python train.py --n_layer=9 --d_model=768 --n_head=6 --n_kv_head=6 --head_dim=128 --d_mlp=3072 --vocab_size=16112 --activation="gelu" --norm="layernorm" --norm_place="pre" --norm_eps=1e-05 --positions="rope" --rope_base=10000.0 --rope_fraction=0.25 --qk_norm=false --attn_scale=0.0884 --bias="all" --tie_embeddings=false --parallel_block=true --init="trunc" --init_std_qkv=0.0266 --init_std_o=0.0 --init_std_up=0.0266 --init_std_down=0.0 --optimizer="muon_variant" --lr=0.000608 --lr_mult_o=2.0 --beta1=0.95 --lr_head=0.00392 --grad_clip=1.0 --warmup_steps=200 --schedule="wsd" --decay_fraction=0.557 --decay_shape="linear" --final_lr_fraction=0.05 --batch_tokens=[65536, 131072, 262144] --seq_len=1024 --doc_mask=false --train_tokens=793500000 --steps=6306 --dataset="wikipedia_en"
MLP neurons of a small language model. Each row is named by its layer, matrix (down: output weights) and neuron, and shows model dimensions 16-207. Each number is 128 + 32 x the weight over its row's rms, rounded and kept within 0 to 255. Numbers have three digits each.
Before each neuron's rows, "fires before" lists the tokens most often just after its 100 highest values on Wikipedia text that the model never trained on.

fires before: " of", "ed", "ing", "s"
L6.down1891:094212148141123158113101119069137128101093080121119166115080088156126158144134119177096169130156123063101157096090109074108129159155127129149071120150130175150141103117068102105126146141083060191103137133153119116103133165135122138160126143176158080088110110071189158092152127113149149142074108147104123157083192112106153135107104149155147118145137138161165134093151149101070146125143119124117144105175142146118133073120105079102124160143184129100119139159162153137108142118149158123204177092074140128086148124085142125093054098130151119096064143157110099115137099112180135158

fires before: " |", ".", "–", ":", "24"
L6.down1988:188102030151106255134179106145138075131126107144150087127104163164095079102131125085123093070123142137179123149118139161088107115151084090139193128142122041110104133163139168163137143061103117103056122171102065124146149120135133107135127162101130041073127126116086108145186124164095209100148121185128153105112136121119148172187134128100156119098142130141165157138174136095084140159160138126142119175138148086173149065128111145113086123128090121138064167115140122103121149117121142091128104056107168110127121143137130123141147074081149104123141078106186119132140115084106096155

fires before: " ", " of", " a", " £"
L6.down2445:108058140136069105153144112122100152165144115151150141153158184117142091183084160110076187156099166161152170151118125113092182148108127167112078098098131125112136120100103153140135165048150086139130103105098093173164122109111108108070140159151108155109117180154162133134177160147104153122082089168135114128139185147165178138106088107091127057115111137133059119101151133083155097116120147131145128170114133156133182186071171157088144174139149104121213150090076115112128144107172080150129152128141118130138119085114183109143159143115110163073100073157119201161122123087099115175

fires before: ":", "\n", " and", " (", " of"
L6.down1673:121074132128100082150130133116079084105111163190118100122070154150168155128174151128150152176135125160175050099166160158055123093137144128160091046120112117161125138142109141082110140100070099104106101108121068140173113131129191133097100180107162149100126115161128074068135095126158134154090146122100123144151144116136146113133111145161102115125140161112094161095099106158125068122142161138120172123129161157195153196171092175184101123133125111172161153112111085121056133145144164066132140140116120139082149127119182134133151152106068108115092056118112145131149073096171098204

fires before: "-", " |", ")\n"
L6.down475:110148175118134105134113159075144118061205137149090084066124114127129147163155130099077120152078137179191146104123109142095095147100137118163151118099173152144145165124100121182072145107081066157091082161145061129102126093118130133110149094136179093109149118125163193160118135146113110157137141157095083188133113180167053129181135132109129132066128178100116138085119121152129101169087079089135171095152143103111086165098126050121135104126118161073102162134134107113155120149208156154133108112098124124143133139157139135096111066141069136137111134102167111134165165161131129079

fires before: " ", " £", " a", " two"
L6.down1038:182085113129181056110122107177122081087183142135139133114114167123113164130132120130100144138091123077123093133096101157121135091105104164165158093127068107081146142120112105106106109056141066194123138165088090169136157037142150092058097134137105113145116195087114115102202118113149155176097177116140173121132147166138152095107100148108186108103069118147107115081161076172144087142109152136186150119140166120109100102104110139145119142161160121149140129147157133111118134133129142082091123142098079157144180103139147090125097162112130179133099106127105143164137092155120192157

fires before: "s", "–", " of", ":", ",", "."
L6.down1541:110176133101106112143111164158210093141112122103084209146134120142168107090181130143128105120126091163175139173102133101134104130160118119125136121200149130142153181136161172121080094147157144137097153095207118110167096165119113066142186176088144090167147110085192155108104111156108121213134091143103108099066141124105139101151116099105130114119078110137157128132120131124107092134049107078144181111124099169116128113081103093145093119124144102151142096095171142084140108096091137059201100179136168118184176156119200126082129087139091159070105127125121163155146095089091111149

fires before: " |", ";", " /", "."
L6.down358:123181110125137114188139094132201103123143161096125109142156104182117081184176130112162165119083142139096141125106129150128077142178132101090125105161135143138155147141133151124129179121078152171187160164155100173124131158108155142095145119133142089131102108144123091124157106160068179099155115100147100147105109142082124158188080157160045113193132117164161112080079143114099136146100160143114099081154114176155147121112125159061189121178136146184154089170156144173167147151157148183152143173102149101092091148073170100117061112105151192119149144109096144163113119083117074073

fires before: ",", " ", " in"
L6.down2969:214169167152149052105085107169180123205186105174094105187180135112139105169136094105105127161080184085140156173134137124112133034127169125136143152139144184159128145151163146142142156079114150157146076106098136118084158096166106150164111119132155153115160096178161160144101110134144119112129142145100063102147140174124153117111132142106152086136167119163075184101055143129137097053100027098119110210146102118153100084169117094135135121184077126105098110132095111082091202137138150171121141174162087054118202130100129086085150171145039134186132143142106150073147149141186140116

fires before: ",", ".", " |", " as"
L6.down3006:151128136119174107147084122196113122099168074123141187095172078190109159145136113160112173147075150114069122108131096100114090141134131119097155125152154118113167117102081122154078199165140159126081105124129153105143124069098115157183152073143129154170124086099100123084123123161142178143143108081159144148109123094159185157132094127095136096099121132101192126148101153088099081072130106093190111124112134152138083113117096138134078128095054088108190139138140105152147114095100115140139157141105091157105172153072112117167075128185116138193137074167110172150140161131137161167

fires before: " |", " ", " (", "\n", ":\n", ";"
L6.down1648:134127107133076100153203088159112139097163152170106091139223121124118176134146152110100119153138106088157052073091150081154081148094067138142152141173136122069140126177069097122140148183086129070134112142091172133096193111132047077134089079106163158096063195182127171150142103138148103121157176190103109144121179143134137152129143146144119112132100158148145120119141132095086110183077060089164125147136064108163090123096107185081153122139104117187121083037080115090128113152160164137110151140136135163118138109104139173110173134068159113163179113118139178196090138110161149089

fires before: " |"
L6.down2939:165101115122125179122105133176062103178109107125142163176074069104174095153128166165146167143128138114129134121126109125180112152172139134150131124181170151125107123089131168115128139147076149210129106191168158144171144110172137112088118132111153114091174141165117113108103147182186135152088110142077108120024049101199112126091155105142220120079153170108169109145167121139054100132186133139134183148094164140139120168141132142051084150121151111097139104095120097055080158081139104166135118152109132097111116216119063165125147132114121181134114155089138154130136162063158159158

fires before: "6", "4", "0", "2", "3", "8"
L6.down1840:111168154133135164128090125108091081107111152056083144111114127118137129156174124140123135134183161148102095099151150143102157128095149179135133114099116164130095140094126178119193153164131119101058167114157130205110126202145079159141110131127109171106099151121110131129176123171151066118167184111166120064094167161139178143082050126204131134152177089112170157090150198116141062106153130079182178119161126129137087096194175157133106113203174166197084188121118179155125151141161185144146126099167128114124139148081145132145143087134147086100161087121084122114144061113113142087

fires before: "4", "1", "7", "8", "0", "193"
L6.down1141:157128149167117051156109196114133141122088142134104069112173129172124166054166111103101151118172078103086113092117161164105157145167068181156081105147085177130114095076109062161151068084073110099095142137073071129092188110119148158094114119131112169129053153070177153143119100161078192159155121109101150131205126212180181180090135115193107108138111155146091046124129088146123121168087142079114138124112168112115125109149106100130115137105045152173130094082174099172123163161089112156189088094124069118145140165090137140133143176162131131126168190142139124149147106111112080103

fires before: " |", ".", " |\n"
L6.down1122:143107118115164141104058133165052137120129093109125065107160188158100157089172129144063167140161103149121112109109111076135084165108182102111126128133123131129156159147118137096121109093121142088154130103127151123099108113143145139129101137142124140143129087150197095166086126190141196103135118104108067094176092113097099066073102127193067123088190122206138166143065100143131124128177142155137165096196122140120105175149118112098150116161127134091141137107136150096144177119079143089113099116178141158156161108171128108157149112175115123139172106103141149124137116103080104111

fires before: " "
L6.down1528:074126175112148117144126098130134092182134107167133062159181153165106080068080098145092132152140173145137125145152095112045106132116100028178058107093134110103084116143124091148155103080114169134126115111147120123123108106191093137125110123210060179131103119135095150068124149135156095146147107098085088120148141186144118178112161163085152125095110129129114074186146102185204141157095102155119092092123103119174162126137149151150120149124138087124119092088154129198155109135085129116096142095151102096111097138137147135052155122140116148127164075148098117103138116176138118120

fires before: " ", "8", "5", "7"
L6.down2542:124124106110135156167111127077194112185056152093153124113162196083113151149103121109100092133154113131129094150143133113103092104101138163176124141138102142095136123076129089141144152113135146135117127131092097106150097159109132160098084149154150148158151140076138112153052079162091161135107065086064158107060219078090153074134155080087136117156196137103195081170074115142130087153157150143179139175166073138181123075129165107084118156110139149099194128105106158092172140145113098126120122097149111181120114132136129105154098085127188163101141093140081164139111172118169139108

fires before: ",", " |", "–", " to"
L6.down1381:119080096152149153090156163181091156156121109151114162128153123128171175098112122158172183130170157203122100089157068164111127119133113161102142089095136158112151127105172173123137118182068130079092126144163129144116156147090113097129113125138169106216130122100094170163143178120131104142128141121077123121106157115123141128122109113147098083150159149120162108179119133151105131159021131135112149147149044164166065144138154123095104111101128142098140102105128158089062151159092100113102157143117116078129158124140088080145134162096142117150113064159180147081122123185108145163

fires before: "-", " to", " the"
L6.down1706:102083108093109117180067096132107122103143087095115113135175125124182154159152098154116118108147136121117135051123125164096137119129077177091141136112101131192141135153184147102101112192138152114178080140108136096187117125143079141165110160103107118118154132125131162120095165091229130101139118146129109169119178136176178135158128142162090110151126119124124144058133147180126176154121058110115131082107150155174217117101193101106108054159113126199153140121098077183113150145144150142129120168108153082156101147148077143131108090179131118106090091116145142137172096081172140068

fires before: " |", ")", " |\n", ")\n\n", ",", "\n"
L6.down2139:138144115164109109148135116105111102085160120121127122107110113204112159144106067092170146186158095090120100159138115148105154120127123108184108110069168110128121105190097180098119104170164131122068090120148112128202194137136139110115096161123158171101125127079133083128136107114167093144072131140135107134176128107111161097132113123078134142125145115170120111155125166112126068163039082167183140107119166147112141129141073177108110083167124175120073098046176164079115138149099160111148109192108157126180169170055090171159140141062154194114082096185162164150152127098099122114

fires before: "ed", "ing", "ments", "s"
L6.down2827:180091155209148135144160114142130042116120105146131134071119086157125149098120084135104082137197122171118110106140118122092079169156141138133057161091095161138132129026110049148171087105160113178137108142154128106115162114242109173145121143130160074116172081103181183135122085108126102113174055141178142130118186130107050121119163108118047066119125128111112088129134155169119122097120167120066121118080119178159092152093119161151114124093091137119147110080135144134094115119135132163163157105122176096107113125101144165196130201116144081107151102134170128088140101167141174137

fires before: " ", " |", "|", "–", " —", " |\n\n"
L6.down2905:117128123167078130133109156126175152143151085155150086140114157134138165200100119162178110155108110101129155152040137137125140120102120112120090155073151149152113106201121118168138099081124097163089149107144064131156142117168134134149092171072136099193199136110174162149070149123160092153105136156142103124097091107104137126178146081166117126124104100170134056179062111166120132098084215211135131132113113137118169132108130102109147088170148103095051070082141073118121122115136072140132090173078116146123108093119163099157123114182138144144109091085082088189138185109137149119

fires before: " as", " to", " in", " for", " with"
L6.down2104:080128096141119182057104098127165128102119108118108245170152175128128098147129111176072190072120136184102140123081067165111115102153140126129142089189121133097174125089101109136126139127070107100122161103193117107166148117165153122201157109125096132116166125116110101155109139163118076077136126111110140175139136089080144183141181151129180125177127148144103104138157167173120079067128106147118102150168156098124117094145172138154123141115101076121089044212116122131092141124125143082116137078110107133082132118124169146095144144165127129147086186132143063129190103083159148095

fires before: ")", ")\n", ")\n\n"
L6.down2266:086114161132115088107130153127173165045171133146123125125149114160040109136061154110162098126116170134070164115112098156112156178136129177088073150113130187126129083126146191066193068126128153106127128169134143123172093142169136113138113151093098149103146130110132120132127072088201083119134199144134146074136091076168115126127068115141105121156100139115115160079125134128187104032118143129115128113099117137142146095137141096138189110174148176149120124156127127075157079120117094122094134142098094172151119106159129202111178113117136176159100096153102106091140145103087091100

fires before: " |", " |\n", " is", ":\n", ","
L6.down1368:110116097126083129074122094112129167125112119078098074129121117113134152165144175052179133120124061085121053177059105119125113047116104156140093128152110119109151102133149095167144094180101110132128129093166072137116168124114133116118189110151114121101143128150102125126108089131138132115167137189143096149117111175169147173108120147111130085136147163150113170104121163150144099087136133159166139168176069177167099147085166132073091108134120134124137075138131098129147081163128139074109133137196123096094119124079173099140137065123162089152103097126147160067109180145013130149

fires before: " "
L6.down369:161076186113119135121116110129133102135100150144108124233122122134107140089155107131095151153125116172193143083102205147100137111127150209110087110082143125107131121113136137113160149126091067146064122107127125141168099140120095110107121180146165216111105088150103138126168104153156145117105114099166117107134137165119153096172060136096116134126051123160140116166108070150077139128100143114095170142111155114191174200152115122101140117104169147100126185074109108126132090091087218176116157097051082116105187089129140048070124110124139105121136111115111121123104119155105166087

fires before: ",", ".", " |", "1"
L6.down589:104105137098123082087148079128105108130063100155070130146073099164101115115101144154185164144127143114185133078028128123132135126130095147068150152095109171104063144147114125142129163162088103179159077098145138134118142152196158125150071138148124138080104114145091120127108157152116204167101133147127141126151151146134147120118131120109119127131090108133180122134124130154135102120173119111190090167181135168078125184102138123173113120160145098149131082096117101103122124084145097127155128151065121078174171143112042157137180138103156112112096188138133124105090152133151121113

fires before: "-", "ock", ":"
L6.down1898:123099090110140183127102107158161084155159097125104122139079140101119135094174158137091176110141081085086143034039179130142111087123126152153136142104138126153172136169176101141149115144122119152177140117105150103090120063082169119127143139111103105152107138072182127142169121152118056148131111080121115088155193158093105105070120125162101194110082112120130104173156127119122107147161192150137094131064094150178197141099128178129154106093104131124169154115190128128105166077156131145123112142144208117055168127140102099167190086132084174083119160104148167106075119123141137158

fires before: " |", ";", " m"
L6.down2429:076151127188131195190106181185125127084155146102115143132099130085124115120142083160168112106147088118145116090149165127104150105132177099135137145158148170152077171172129158116094076183146138119092149164096110136091088152109173145193120168146142087127176148155101106106120068128096110157141118113130169120132127140114082094116100152164137145173094102126087130151100087100114098088119093097136105131088153182126119134150144103116152123178113139135125132091082167143144093213115181178130154145154153193209094150126131128173057153148165184115155175160149143158103198138156179193